{
  "num_key_value_heads": 1,
  "hidden_act": "relu",
  "norm_place": "pre",
  "lr_mult_qkv": 0.4,
  "decay_fraction": 0.795,
  "final_lr_fraction": 0.1,
  "dataset": "wikipedia_en"
}
MLP neurons of a small language model. Each row is named by its layer, matrix (up: input weights; down: output weights) and neuron, and shows model dimensions 112-175. Each number is 200 + 30 x the weight over its row's rms, rounded and kept within 0 to 999.
Before each neuron's rows, "fires on" lists the tokens most often at its 100 highest values on Wikipedia text that the model never trained on.

fires on: "d", "ad", "Ad", "F", "ind", "at"
L20.up383,234,199,193,173,176,276,132,197,169,233,201,133,231,186,209,192,201,243,222,192,217,159,168,222,222,193,131,187,220,179,223,196,153,244,207,241,208,193,172,187,204,187,173,167,184,193,170,151,174,185,233,206,211,173,187,255,256,207,161,246,187,194,206,221
L20.down383,216,170,176,184,190,147,268,221,229,206,198,214,215,164,211,196,122,201,215,158,177,186,229,222,182,177,258,167,179,234,262,185,175,245,229,235,166,182,221,166,212,177,277,188,222,198,204,224,223,166,225,186,188,177,181,188,242,164,228,185,178,209,234,199

fires on: ", ", "=", "\n\n", "\n", "."
L11.up699,199,178,179,185,186,204,164,183,207,247,217,209,209,286,180,215,232,222,230,219,227,156,218,171,188,197,169,133,200,209,187,214,211,183,239,148,221,187,214,194,192,160,219,196,199,231,189,199,244,157,248,200,198,217,196,178,161,234,196,240,204,147,222,175
L11.down699,220,200,239,184,214,190,158,222,211,188,212,244,158,175,193,178,183,178,172,211,231,254,176,219,215,201,189,211,138,208,235,213,192,179,188,197,178,193,213,184,226,195,235,117,217,235,208,191,124,182,212,263,214,238,208,247,234,221,217,190,207,233,160,198

fires on: "to ", "with ", "by ", "into ", "under "
L7.up495,227,178,235,178,171,188,134,229,188,179,228,220,206,252,238,196,198,239,145,201,249,226,234,218,265,206,195,211,271,214,236,199,143,241,247,196,211,177,193,191,175,149,159,230,229,178,178,208,190,202,187,176,215,215,164,163,238,201,168,233,167,224,233,193
L7.down495,191,201,224,164,197,207,170,240,229,187,216,160,184,179,246,230,169,223,202,204,192,213,215,244,168,211,180,183,220,192,204,192,163,244,203,217,169,206,224,198,145,168,202,199,200,144,192,198,180,178,244,154,263,179,180,164,181,204,208,201,156,205,171,204

fires on: "of ", "in ", "(", "198"
L12.up273,208,171,222,192,216,264,212,167,187,219,263,211,189,188,156,219,228,265,208,213,257,210,165,206,207,267,210,211,165,178,184,159,210,196,174,217,177,187,218,199,213,213,204,187,188,204,201,214,197,163,262,171,204,218,190,173,175,214,188,157,179,157,202,236
L12.down273,209,174,202,234,189,148,205,235,157,266,224,240,179,188,218,175,185,198,197,258,156,245,154,187,187,183,158,192,140,167,211,220,174,244,176,214,182,164,194,228,174,246,207,176,193,249,245,186,194,215,194,237,227,182,192,199,185,183,192,264,128,205,137,178

fires on: ": ", "\n\n", "; ", "ur", "help "
L9.up442,185,158,201,185,222,175,202,200,203,194,291,186,220,212,200,237,153,245,225,271,218,143,224,202,185,148,151,207,194,179,177,211,123,214,241,197,251,238,222,194,154,179,246,236,131,218,222,178,239,141,206,203,180,236,145,176,195,187,180,179,193,174,244,179
L9.down442,226,187,174,236,185,196,203,158,204,196,193,139,163,193,233,175,240,219,164,192,215,214,202,176,273,218,168,163,219,235,258,236,198,227,198,231,184,207,210,181,193,182,199,203,264,195,187,231,213,159,186,155,183,217,251,181,227,227,186,168,220,220,231,190

fires on: "1 ", "-", "–", "| ", "2 "
L11.up30,190,224,145,192,224,189,210,205,187,222,232,170,189,241,222,191,187,184,139,183,282,231,212,222,228,193,168,206,222,224,261,190,182,234,215,246,190,229,227,226,195,203,203,162,195,248,187,179,185,200,183,191,191,172,199,107,237,215,188,222,175,197,225,227
L11.down30,194,224,202,232,191,212,253,204,190,201,220,240,212,201,191,184,185,193,176,211,203,201,197,213,239,181,211,203,181,213,195,247,233,176,166,191,194,200,199,229,162,214,227,163,206,214,171,217,158,225,144,228,219,206,246,210,194,176,132,213,167,182,195,184

fires on: "K", "B", "b", "g", "s"
L20.up243,176,157,212,193,183,261,211,167,222,236,228,208,217,170,188,230,191,271,174,174,215,127,165,224,235,237,206,177,208,201,206,250,200,200,257,210,194,132,166,156,208,253,217,203,171,186,178,201,190,198,215,256,200,206,197,225,172,204,203,242,184,176,193,192
L20.down243,212,198,164,186,168,149,193,228,210,208,222,165,282,218,206,183,175,144,236,207,228,186,174,232,154,190,243,218,223,232,151,183,228,216,204,211,195,188,193,205,241,164,246,250,190,188,186,215,196,226,207,208,274,154,212,200,167,232,180,175,191,186,157,214

fires on: "\n\n", "\n", ". ", "==", ".\" "
L9.up146,187,136,167,136,196,203,213,214,180,208,213,188,209,270,196,217,203,202,181,201,247,215,153,203,241,215,173,268,198,203,184,201,170,252,262,194,230,219,215,115,206,220,212,167,204,214,180,219,213,214,220,185,170,188,156,198,198,231,194,192,261,187,200,245
L9.down146,216,171,175,168,164,193,173,215,198,195,162,168,152,179,197,203,225,175,177,181,257,208,183,203,254,224,221,223,182,211,208,198,253,173,223,198,196,223,166,168,227,204,212,208,207,247,185,210,225,200,168,163,204,162,161,179,241,210,438,180,180,213,180,213

fires on: "on ", "by ", "to ", "in "
L9.up499,226,233,248,170,219,158,147,221,180,203,204,186,218,219,280,241,201,261,169,267,176,240,221,184,206,207,228,137,232,196,202,195,151,242,204,170,202,177,187,206,187,250,251,208,176,208,196,247,240,227,239,172,191,228,184,166,234,246,198,213,183,142,182,222
L9.down499,236,121,203,169,211,200,177,193,167,174,219,233,125,188,209,205,174,228,183,206,189,227,261,220,146,225,178,224,202,206,188,208,209,234,128,122,153,189,233,159,140,156,167,176,218,177,218,210,203,212,210,198,194,177,165,194,151,220,189,207,245,137,197,212

fires on: ", ", "the ", "of ", "had ", "in ", "a "
L2.up115,211,212,238,159,182,216,127,183,222,224,241,237,194,269,202,204,226,197,243,221,223,197,217,213,219,251,188,195,223,153,219,176,205,180,252,146,203,150,222,240,213,191,233,187,171,171,207,201,262,169,240,194,159,181,218,210,209,198,188,208,200,213,210,270
L2.down115,150,187,178,199,197,218,244,188,190,162,161,165,219,232,197,186,237,188,191,249,233,188,248,250,179,169,212,155,211,211,164,202,223,213,205,257,231,174,198,201,188,152,197,241,244,208,211,174,251,211,190,199,210,203,149,178,246,217,154,201,169,205,190,230

fires on: "\n\n", "\n", "um", "i", "im", "ur"
L12.up409,199,231,161,205,212,178,156,226,237,204,238,168,234,231,228,239,237,221,219,218,218,156,199,246,204,202,103,177,210,193,206,167,225,191,184,188,232,210,190,192,204,227,186,218,146,181,207,232,254,197,223,192,168,251,154,156,210,247,191,187,202,195,196,183
L12.down409,148,205,205,228,170,187,230,204,170,200,220,221,201,285,177,156,211,248,166,168,193,172,239,251,179,173,207,215,180,169,238,194,180,204,233,177,197,208,208,208,190,148,197,193,201,241,188,182,180,204,188,200,261,213,193,216,245,255,312,152,176,152,196,184

fires on: "in ", "In ", "of ", "for "
L15.up1,247,190,188,200,145,239,145,171,211,227,197,172,199,190,206,243,231,205,204,253,205,182,222,180,184,233,202,180,265,201,216,215,132,237,223,191,140,190,242,196,217,134,213,211,167,173,177,210,235,238,199,191,195,224,156,128,245,161,212,239,159,166,199,257
L15.down1,200,226,193,185,179,214,170,197,200,190,214,176,150,171,235,175,143,225,226,196,208,188,216,149,183,194,212,157,166,180,233,142,221,200,195,194,219,142,181,226,197,206,201,188,258,257,221,248,180,141,224,260,198,193,218,254,215,164,282,165,248,239,229,224

fires on: ", ", "of ", "-"
L12.up272,237,203,215,174,141,192,219,203,176,174,200,169,179,251,191,203,247,201,185,235,166,234,193,216,192,222,210,210,203,122,190,195,211,178,178,235,191,202,199,206,217,228,187,236,216,200,218,197,226,176,204,200,195,141,200,174,196,240,180,235,219,196,229,223
L12.down272,150,244,231,190,212,177,189,207,173,205,194,208,159,237,178,147,233,241,189,188,220,248,267,161,256,178,201,213,208,201,222,207,226,209,179,225,208,167,188,202,242,161,163,212,170,201,233,184,193,178,159,143,203,179,208,221,144,198,195,170,263,198,217,214

fires on: "a ", "the ", "its ", "s "
L18.up540,250,180,201,212,188,205,186,174,228,201,170,152,224,182,221,210,211,244,237,229,257,185,151,161,214,246,198,192,261,221,178,165,195,246,197,148,172,159,179,188,221,231,167,242,203,194,206,207,191,141,225,165,101,232,193,120,200,271,204,204,185,169,191,198
L18.down540,186,221,210,186,183,238,233,250,195,181,176,182,184,211,215,182,203,213,189,231,208,193,189,183,192,216,188,182,190,222,185,178,202,177,162,202,200,233,210,218,176,229,201,221,225,187,220,206,202,189,179,213,227,197,225,198,190,193,383,211,183,197,195,234

fires on: "(", "of ", "2", "3"
L13.up496,251,190,148,214,225,218,209,202,191,197,219,180,214,227,171,202,210,190,160,204,214,204,207,197,257,259,170,232,253,234,286,186,166,239,208,174,218,160,193,216,220,177,267,199,181,241,193,202,189,210,231,160,241,172,143,190,184,220,184,162,214,199,225,206
L13.down496,164,227,205,246,214,232,227,210,143,267,195,249,119,204,221,172,153,178,196,221,207,199,198,202,165,212,204,213,213,207,281,241,180,212,192,205,159,113,197,183,197,189,204,218,219,235,209,164,197,162,196,176,230,244,232,177,155,179,174,169,186,152,210,190

fires on: "J", "U", "C", "F", "earned "
L18.up201,199,191,186,180,170,241,112,148,187,216,236,195,201,218,199,187,218,189,181,211,191,212,286,214,258,239,171,165,221,223,239,148,192,204,176,185,221,204,225,234,170,184,175,138,217,217,227,175,249,220,230,190,235,167,201,170,205,140,169,165,228,229,227,200
L18.down201,206,199,209,229,160,216,160,246,247,197,164,137,220,134,223,208,245,138,186,187,223,204,173,173,206,191,186,220,136,182,147,156,172,197,175,143,224,244,207,172,166,185,165,219,202,151,208,208,188,241,241,209,198,164,207,222,214,194,237,167,235,230,182,176

fires on: "–", "/ ", "-", "il", "re"
L9.up93,220,196,195,167,170,198,200,217,173,178,233,166,264,251,221,203,205,245,175,264,247,206,199,214,212,193,169,167,233,211,295,206,207,224,201,225,173,197,247,185,205,221,244,224,197,214,207,194,166,185,202,190,178,167,198,144,217,230,187,210,190,259,196,184
L9.down93,197,196,228,174,186,237,226,210,185,151,198,192,252,200,226,157,203,177,180,253,208,208,237,250,194,212,234,150,217,239,154,173,241,207,198,143,205,160,217,193,241,188,210,202,216,204,171,149,127,156,174,184,191,204,174,181,165,215,141,235,207,210,267,250

fires on: "(", "of ", "| ", "0 ", "H", "W"
L13.up652,165,200,212,173,197,203,192,168,199,153,217,178,174,207,204,220,182,216,227,166,213,214,190,219,217,242,216,176,226,205,189,228,222,234,216,142,183,158,220,216,225,168,268,217,186,179,211,160,282,174,221,225,199,225,159,123,200,232,181,173,144,212,244,222
L13.down652,151,229,212,203,261,197,196,191,207,185,196,219,205,195,183,200,199,165,169,208,249,193,176,182,237,188,183,148,187,194,188,163,188,236,196,208,185,206,232,233,214,216,217,188,170,213,181,135,275,216,164,232,253,193,149,203,165,167,132,181,198,203,190,222

fires on: "os", "as", "iz", "ud", "u", "as "
L15.up323,169,187,206,177,140,187,139,224,211,244,222,205,205,243,235,165,206,223,164,213,216,208,225,173,218,168,197,204,235,210,197,195,198,192,222,214,249,206,249,232,201,170,201,238,175,229,201,228,147,174,184,198,127,205,163,155,205,222,184,253,219,162,219,213
L15.down323,233,182,209,194,210,189,123,211,173,148,211,173,254,174,291,232,156,234,207,192,146,204,196,224,172,189,211,258,234,229,195,227,187,170,180,202,215,194,166,210,156,280,218,197,187,210,274,214,223,194,240,233,170,214,250,176,216,251,248,210,189,242,135,184

fires on: "of ", "since ", "2", ":", "after ", "before "
L12.up617,226,209,172,201,164,244,211,119,191,189,184,186,189,183,237,231,189,239,246,206,226,215,194,184,177,227,228,188,156,199,221,201,172,208,189,184,205,189,228,178,244,206,257,205,206,224,194,223,174,208,244,219,191,185,172,166,195,193,158,194,178,199,251,223
L12.down617,194,231,222,199,169,216,196,166,208,194,191,165,236,179,180,102,197,191,233,155,213,173,194,218,238,229,282,232,194,161,216,263,226,170,199,209,223,138,155,222,242,179,175,228,217,171,232,224,219,191,176,219,248,172,209,210,225,212,184,188,202,196,198,195

fires on: "of ", "that ", "the ", "his ", "This ", "a "
L6.up433,231,194,203,204,194,255,200,142,181,243,212,125,222,179,192,210,204,186,200,217,156,219,226,193,197,281,197,216,214,200,200,177,236,199,251,173,182,205,237,216,220,202,207,206,212,180,211,227,184,162,192,136,195,223,165,146,249,247,201,277,155,212,221,186
L6.down433,197,203,167,209,204,121,182,239,234,215,165,240,190,198,204,253,169,211,230,228,219,214,241,224,163,146,211,243,227,208,150,209,126,198,157,221,232,197,207,153,144,211,185,243,187,212,186,153,200,274,250,220,223,227,254,234,160,130,256,176,234,210,189,193

fires on: "of ", "about ", "to ", "for ", "from ", "before "
L9.up341,247,203,153,117,115,229,179,166,150,173,225,172,197,211,203,239,197,267,239,244,186,222,205,209,157,200,184,196,200,185,195,246,219,185,202,167,148,183,249,197,249,190,233,218,166,173,199,185,226,195,221,204,172,222,221,206,224,226,187,187,175,168,187,241
L9.down341,147,179,170,238,217,190,162,239,232,252,219,164,221,174,206,187,209,208,213,191,164,184,242,203,195,227,265,208,198,219,199,197,211,196,236,213,190,168,151,226,235,170,165,216,207,159,279,174,213,191,208,221,242,144,178,221,165,258,250,213,202,190,231,191

fires on: "Ro", "De", "land", "le", "E", "ro"
L16.up460,240,184,158,174,175,221,151,192,186,234,205,193,218,227,229,188,242,185,201,231,216,146,150,289,212,191,181,204,181,194,188,150,238,264,199,194,207,259,186,205,195,183,188,220,205,250,142,208,239,198,280,140,190,163,201,205,190,189,177,180,190,188,196,237
L16.down460,228,185,191,182,226,172,139,194,216,166,217,203,211,242,225,158,236,199,173,260,178,222,225,250,167,158,220,204,192,250,255,202,247,177,212,191,225,225,195,178,135,178,190,167,199,173,171,219,213,190,177,211,235,177,214,179,230,199,246,204,220,216,181,219

fires on: "==", "\n"
L11.up36,211,130,198,137,148,208,159,212,200,218,196,175,184,249,185,250,215,193,198,157,310,183,179,180,209,227,168,280,185,182,210,208,214,229,245,175,213,225,173,122,231,191,248,184,178,264,182,221,207,217,186,190,216,193,161,185,226,225,208,202,217,194,193,221
L11.down36,221,173,200,169,178,210,194,197,173,215,212,184,173,197,188,216,196,181,164,184,236,181,187,192,204,238,187,238,212,191,196,221,208,195,213,165,221,235,188,166,217,179,242,199,209,212,191,218,221,213,182,203,208,189,194,180,246,228,503,204,212,193,218,213

fires on: "of ", "in "
L12.up648,217,176,210,143,152,198,236,174,191,200,203,176,196,181,164,210,205,236,225,230,194,251,180,189,182,223,246,152,194,180,190,180,184,235,183,133,168,189,277,197,188,153,210,187,178,197,170,209,195,262,203,217,254,198,184,173,167,191,212,201,194,179,184,249
L12.down648,231,232,239,189,189,235,138,170,207,210,199,165,156,181,159,143,181,199,210,180,156,186,198,166,182,186,228,210,179,215,253,215,263,183,216,230,181,141,189,230,224,125,180,183,232,227,235,252,222,192,252,229,176,185,207,166,199,192,240,160,221,201,238,204

fires on: "of ", "using ", "give "
L7.up283,275,139,160,137,136,189,190,201,208,225,236,204,198,174,214,211,194,225,221,278,204,214,153,177,208,189,195,172,232,170,238,193,183,265,200,139,169,242,242,223,210,182,199,241,163,209,143,193,176,203,270,194,157,143,175,201,241,195,207,164,188,168,191,230
L7.down283,185,204,240,208,223,186,174,213,224,215,216,206,153,167,175,129,178,195,186,190,155,163,239,240,228,258,186,250,227,228,180,187,200,195,194,217,248,162,213,222,179,164,205,178,267,176,194,237,231,222,190,220,207,175,219,204,164,207,246,194,226,211,174,208

fires on: "of ", "in ", "and ", "Best ", "for "
L9.up420,196,184,219,207,124,207,174,189,188,195,250,207,214,217,201,184,221,186,268,211,207,202,239,204,200,223,203,160,219,240,232,183,212,214,193,185,204,173,234,200,169,192,169,187,193,195,196,178,311,180,216,181,184,221,230,210,216,222,178,206,185,197,242,185
L9.down420,222,172,203,211,192,173,219,182,227,209,166,196,211,197,212,189,246,211,204,249,218,220,219,237,152,142,215,169,158,230,195,168,232,210,184,261,233,174,206,156,176,175,179,218,187,198,129,187,260,219,214,243,165,220,154,168,180,171,198,149,215,181,206,241

fires on: "\n\n"
L6.up346,186,138,218,215,140,202,212,164,195,209,176,199,178,239,179,183,179,224,169,215,222,169,228,215,255,223,190,222,238,156,272,237,230,188,197,220,233,184,252,185,184,191,211,174,236,263,205,251,213,221,216,177,158,186,160,213,203,175,193,200,198,195,193,194
L6.down346,175,196,179,166,218,177,230,216,235,232,136,187,215,193,226,181,182,217,158,172,255,180,141,174,223,191,218,279,174,202,229,179,160,257,232,178,219,235,188,154,192,220,162,217,215,206,102,244,217,201,179,221,163,128,171,210,222,205,242,200,181,232,163,247

fires on: "D", "h", "L", "H", "O"
L19.up645,210,130,161,209,247,194,141,146,240,221,233,180,235,207,234,212,273,200,207,177,172,216,146,215,252,162,244,211,215,166,200,245,182,236,189,190,156,208,187,183,172,243,229,211,170,229,161,197,177,225,209,223,169,207,156,200,209,201,174,212,158,217,230,202
L19.down645,182,208,214,156,163,208,193,188,191,209,186,148,175,261,173,172,232,235,248,217,231,155,215,223,181,170,207,250,183,169,246,219,239,168,142,219,176,192,215,200,213,210,220,219,146,166,220,192,161,202,165,205,214,178,209,201,248,165,174,203,207,150,196,172

fires on: "of ", "(", "in ", "\n  ", ": "
L9.up590,239,254,223,195,194,219,204,202,234,204,217,167,210,200,147,172,152,296,211,233,221,263,223,211,230,237,198,164,200,198,243,206,190,185,158,201,174,176,226,248,208,243,221,193,179,226,203,221,220,198,187,206,234,181,163,193,245,221,182,151,177,193,221,172
L9.down590,224,219,222,202,198,179,211,160,198,192,177,241,163,214,205,230,174,158,156,249,141,244,191,217,216,180,203,187,188,185,259,205,193,250,220,182,160,135,217,197,162,180,235,188,192,224,223,170,285,169,223,257,187,255,180,225,148,206,174,228,163,188,211,304

fires on: ": ", "(", "on "
L13.up284,200,191,219,169,212,217,220,188,182,178,232,196,202,168,167,237,212,225,202,265,218,152,207,168,228,225,218,268,232,188,225,236,162,175,253,207,236,142,233,163,180,215,256,199,252,220,153,200,220,178,204,199,190,216,183,227,253,207,151,126,192,205,289,213
L13.down284,204,160,184,223,205,235,224,187,206,198,270,260,190,164,166,219,160,178,131,208,215,217,224,166,186,209,215,207,241,151,229,196,197,190,204,187,132,216,238,161,133,197,194,209,239,188,162,253,219,163,166,195,221,219,290,155,219,209,177,218,227,144,226,177

fires on: "D", "d", "L", "R"
L19.up742,227,162,179,200,200,302,174,164,223,226,234,213,194,218,215,206,195,220,165,219,202,171,168,246,190,211,177,202,247,209,173,193,148,230,215,208,187,193,194,127,217,187,207,177,145,146,203,206,169,224,237,216,187,190,193,218,191,182,174,262,179,168,189,219
L19.down742,191,218,159,184,140,202,187,186,183,171,169,200,199,229,151,218,212,185,213,275,201,175,218,214,138,198,179,208,218,123,209,208,194,123,129,225,169,210,241,203,237,200,217,178,171,246,155,198,252,250,183,167,226,185,216,206,189,194,170,262,164,236,226,147

fires on: "Le", "E", "le", "or", "m", "El"
L15.up24,282,220,176,213,150,213,202,168,144,208,236,204,196,230,228,182,221,191,187,174,209,158,150,187,219,157,247,213,216,184,197,136,244,194,180,192,202,217,198,168,209,212,179,194,184,164,150,226,206,182,224,203,171,168,152,225,206,142,190,177,217,147,240,265
L15.down24,232,228,160,174,167,156,207,228,214,156,234,203,197,272,223,178,206,182,175,192,165,216,235,173,184,235,211,177,209,216,171,231,246,169,181,220,208,213,157,222,251,259,220,222,211,203,186,213,174,191,191,187,211,168,214,202,190,222,243,137,234,158,171,190

fires on: "| ", "Per", "Pan", "per", "("
L16.up350,171,217,265,213,171,243,186,223,146,124,220,227,198,211,236,201,174,228,144,174,225,203,265,195,196,195,230,236,176,159,242,190,204,202,220,208,195,161,206,212,166,209,253,258,161,251,190,155,174,171,178,140,181,178,177,214,244,222,150,208,213,157,262,187
L16.down350,262,194,215,201,208,191,232,210,168,214,227,242,219,195,209,192,156,154,160,181,206,254,227,171,238,215,134,219,230,149,168,206,174,143,182,209,186,214,198,195,205,153,195,181,226,147,210,185,170,213,173,242,228,231,237,219,153,216,124,213,153,207,177,206

fires on: "and ", "of ", "% ", "Most ", "as ", "times "
L9.up56,204,201,214,181,196,191,208,188,202,173,199,189,218,232,198,228,245,240,225,159,207,193,193,219,204,207,218,188,200,179,219,146,125,190,253,191,205,187,229,171,197,238,226,265,235,183,165,166,200,214,219,194,216,232,265,244,204,229,192,160,177,165,141,241
L9.down56,213,210,184,218,176,218,217,146,177,226,220,179,176,226,211,152,179,121,181,184,189,210,199,176,162,165,217,257,236,163,176,267,266,175,183,215,175,155,188,210,170,192,218,176,172,206,220,213,197,180,220,206,189,236,184,95,227,222,200,201,231,221,237,173

fires on: "in ", ", ", "In ", "ath", "of "
L7.up566,228,215,166,194,123,235,209,192,181,161,171,182,190,249,188,199,190,157,206,230,226,160,210,194,237,215,205,187,225,174,209,196,187,206,197,191,146,227,225,204,199,164,159,176,163,172,181,258,218,211,227,204,209,174,193,212,177,229,200,280,165,169,267,217
L7.down566,156,219,200,164,231,185,172,234,161,214,195,233,104,224,187,165,158,187,235,156,231,206,241,182,183,205,223,236,194,216,243,180,187,226,243,192,168,202,203,227,145,232,163,177,221,195,241,214,200,177,186,218,209,253,216,137,223,201,254,188,210,203,139,195

fires on: "and ", "as ", "of ", "to ", "among ", "for "
L12.up168,249,228,164,188,195,192,145,189,191,177,221,234,198,189,164,239,187,263,225,196,188,176,212,221,197,171,205,194,153,218,204,219,145,180,215,186,239,202,214,145,233,203,204,238,228,254,217,195,225,177,249,199,214,222,202,242,208,193,205,189,207,143,198,254
L12.down168,173,177,217,208,210,201,178,227,149,217,239,162,192,194,237,157,178,167,170,214,206,165,192,171,202,264,178,212,213,195,180,187,251,229,244,213,212,172,152,222,179,229,154,189,213,182,187,176,180,207,170,169,184,163,181,124,184,239,227,208,181,269,163,169

fires on: "a ", "s ", "ro", "A "
L11.up661,285,174,166,182,178,241,196,155,224,181,181,166,231,231,202,242,218,175,273,238,260,186,149,176,192,197,198,196,183,179,194,193,179,234,230,150,176,221,221,201,255,152,160,175,195,220,185,141,206,184,185,182,183,211,160,145,208,234,194,202,173,203,270,213
L11.down661,175,201,217,213,157,215,166,211,154,173,240,195,175,238,182,208,159,230,188,168,288,159,226,223,175,193,182,214,225,182,218,236,204,246,213,195,190,195,184,179,200,208,178,199,235,162,221,210,249,232,155,246,206,206,243,142,188,183,238,180,176,189,186,209

fires on: "of ", "ing ", "for ", "ling ", ": "
L9.up559,228,159,213,206,160,230,206,159,176,225,217,185,195,200,171,197,226,209,224,219,183,240,212,181,172,204,218,204,165,164,206,218,215,285,170,154,210,207,228,215,186,246,236,215,247,213,180,151,170,194,212,219,167,199,195,194,180,187,184,178,224,212,172,235
L9.down559,220,185,211,241,143,169,137,183,227,165,250,164,194,178,213,195,204,164,221,188,209,227,204,156,190,204,219,208,135,194,181,207,203,194,190,262,175,191,190,243,163,172,201,236,201,158,195,231,238,163,160,264,185,202,206,183,175,192,193,172,158,248,211,215

fires on: "\n\n", "ur", "or", "\n", "tion", "said"
L2.up486,190,163,177,205,232,185,195,195,178,279,201,207,213,256,247,209,239,196,145,217,238,181,209,213,195,197,189,194,240,226,209,195,204,237,207,200,216,192,170,144,218,198,182,169,199,221,196,199,193,173,187,202,163,195,209,143,224,197,194,158,196,167,192,182
L2.down486,199,173,189,163,222,174,166,208,221,197,177,184,215,193,244,217,167,206,208,155,188,202,172,218,237,284,215,208,126,221,245,239,170,247,246,160,241,172,209,211,238,164,180,206,184,210,198,239,196,230,202,180,188,136,155,170,229,202,212,169,220,214,254,175

fires on: ": ", "\n\n", "an ", "–", "is ", "of "
L11.up737,191,228,203,190,190,257,199,213,218,190,188,229,184,212,193,242,164,217,231,199,205,190,213,162,188,209,175,189,229,179,235,186,253,220,187,150,217,236,194,174,191,222,207,197,192,214,216,255,246,201,194,200,180,225,214,131,266,210,177,233,161,222,234,184
L11.down737,210,242,215,163,204,148,204,206,193,159,174,200,221,207,229,233,197,198,240,259,179,245,186,265,171,200,224,216,154,186,208,174,232,218,186,194,184,158,194,183,236,198,257,200,171,260,169,184,188,241,254,194,223,220,216,196,123,204,149,213,190,204,217,221

fires on: "\n\n", "\n", "help ", "contribu"
L2.up394,190,211,178,185,209,200,198,178,196,261,195,200,228,209,202,250,208,175,173,208,224,187,235,210,220,187,207,137,253,264,247,217,171,248,246,175,218,192,206,163,183,214,196,193,174,159,203,163,196,133,198,226,230,212,132,200,213,232,192,242,188,152,201,187
L2.down394,157,212,221,205,242,196,204,191,224,187,207,224,184,237,241,178,160,180,148,190,197,191,187,240,211,208,223,214,140,214,233,208,189,164,208,135,211,185,224,211,266,174,154,235,192,218,207,201,223,191,230,236,237,233,164,232,152,224,265,147,219,168,209,200

fires on: "of ", "de "
L7.up354,238,175,193,213,150,207,198,225,210,189,182,200,181,213,171,213,178,169,230,233,211,201,212,195,205,246,202,194,203,142,208,150,202,186,201,203,152,170,222,211,236,188,186,223,181,167,224,223,240,176,222,241,184,163,216,194,235,211,203,244,233,229,246,212
L7.down354,200,237,247,230,210,208,235,171,152,171,213,209,92,181,203,194,142,233,215,165,210,175,224,152,240,184,189,241,237,246,253,184,240,254,128,271,176,195,174,239,171,173,199,189,233,220,247,215,206,194,199,218,218,229,197,162,138,203,181,207,186,160,207,180

fires on: "d", "ind", "ins", "ed", "lik"
L6.up325,250,150,221,184,246,228,143,209,200,209,180,199,275,177,143,206,210,225,167,207,185,182,147,234,206,181,188,252,206,227,174,214,178,205,237,186,210,165,196,142,234,215,222,176,216,189,154,202,246,177,231,194,203,183,181,270,254,223,197,258,163,221,280,176
L6.down325,192,216,159,206,183,149,241,175,199,202,204,155,197,197,182,160,220,224,225,159,202,231,197,170,207,197,267,190,215,145,209,197,189,241,207,232,198,220,197,127,194,197,248,150,206,197,199,213,154,194,189,219,189,240,214,152,230,205,211,196,243,153,193,186

fires on: "C", "Con"
L15.up744,228,191,174,169,173,228,174,218,165,248,231,204,187,241,235,210,229,190,220,227,178,219,210,223,237,209,193,195,197,214,203,123,190,229,198,161,177,209,179,228,202,220,155,182,215,181,180,191,210,223,212,217,210,175,203,183,191,156,179,151,192,210,204,190
L15.down744,195,235,206,171,187,191,224,195,216,263,220,135,158,180,194,184,237,191,195,211,185,210,234,175,203,208,201,225,132,216,253,222,260,235,193,191,218,202,203,202,266,206,187,226,212,199,205,222,173,224,164,200,187,183,178,160,172,169,271,192,233,248,210,179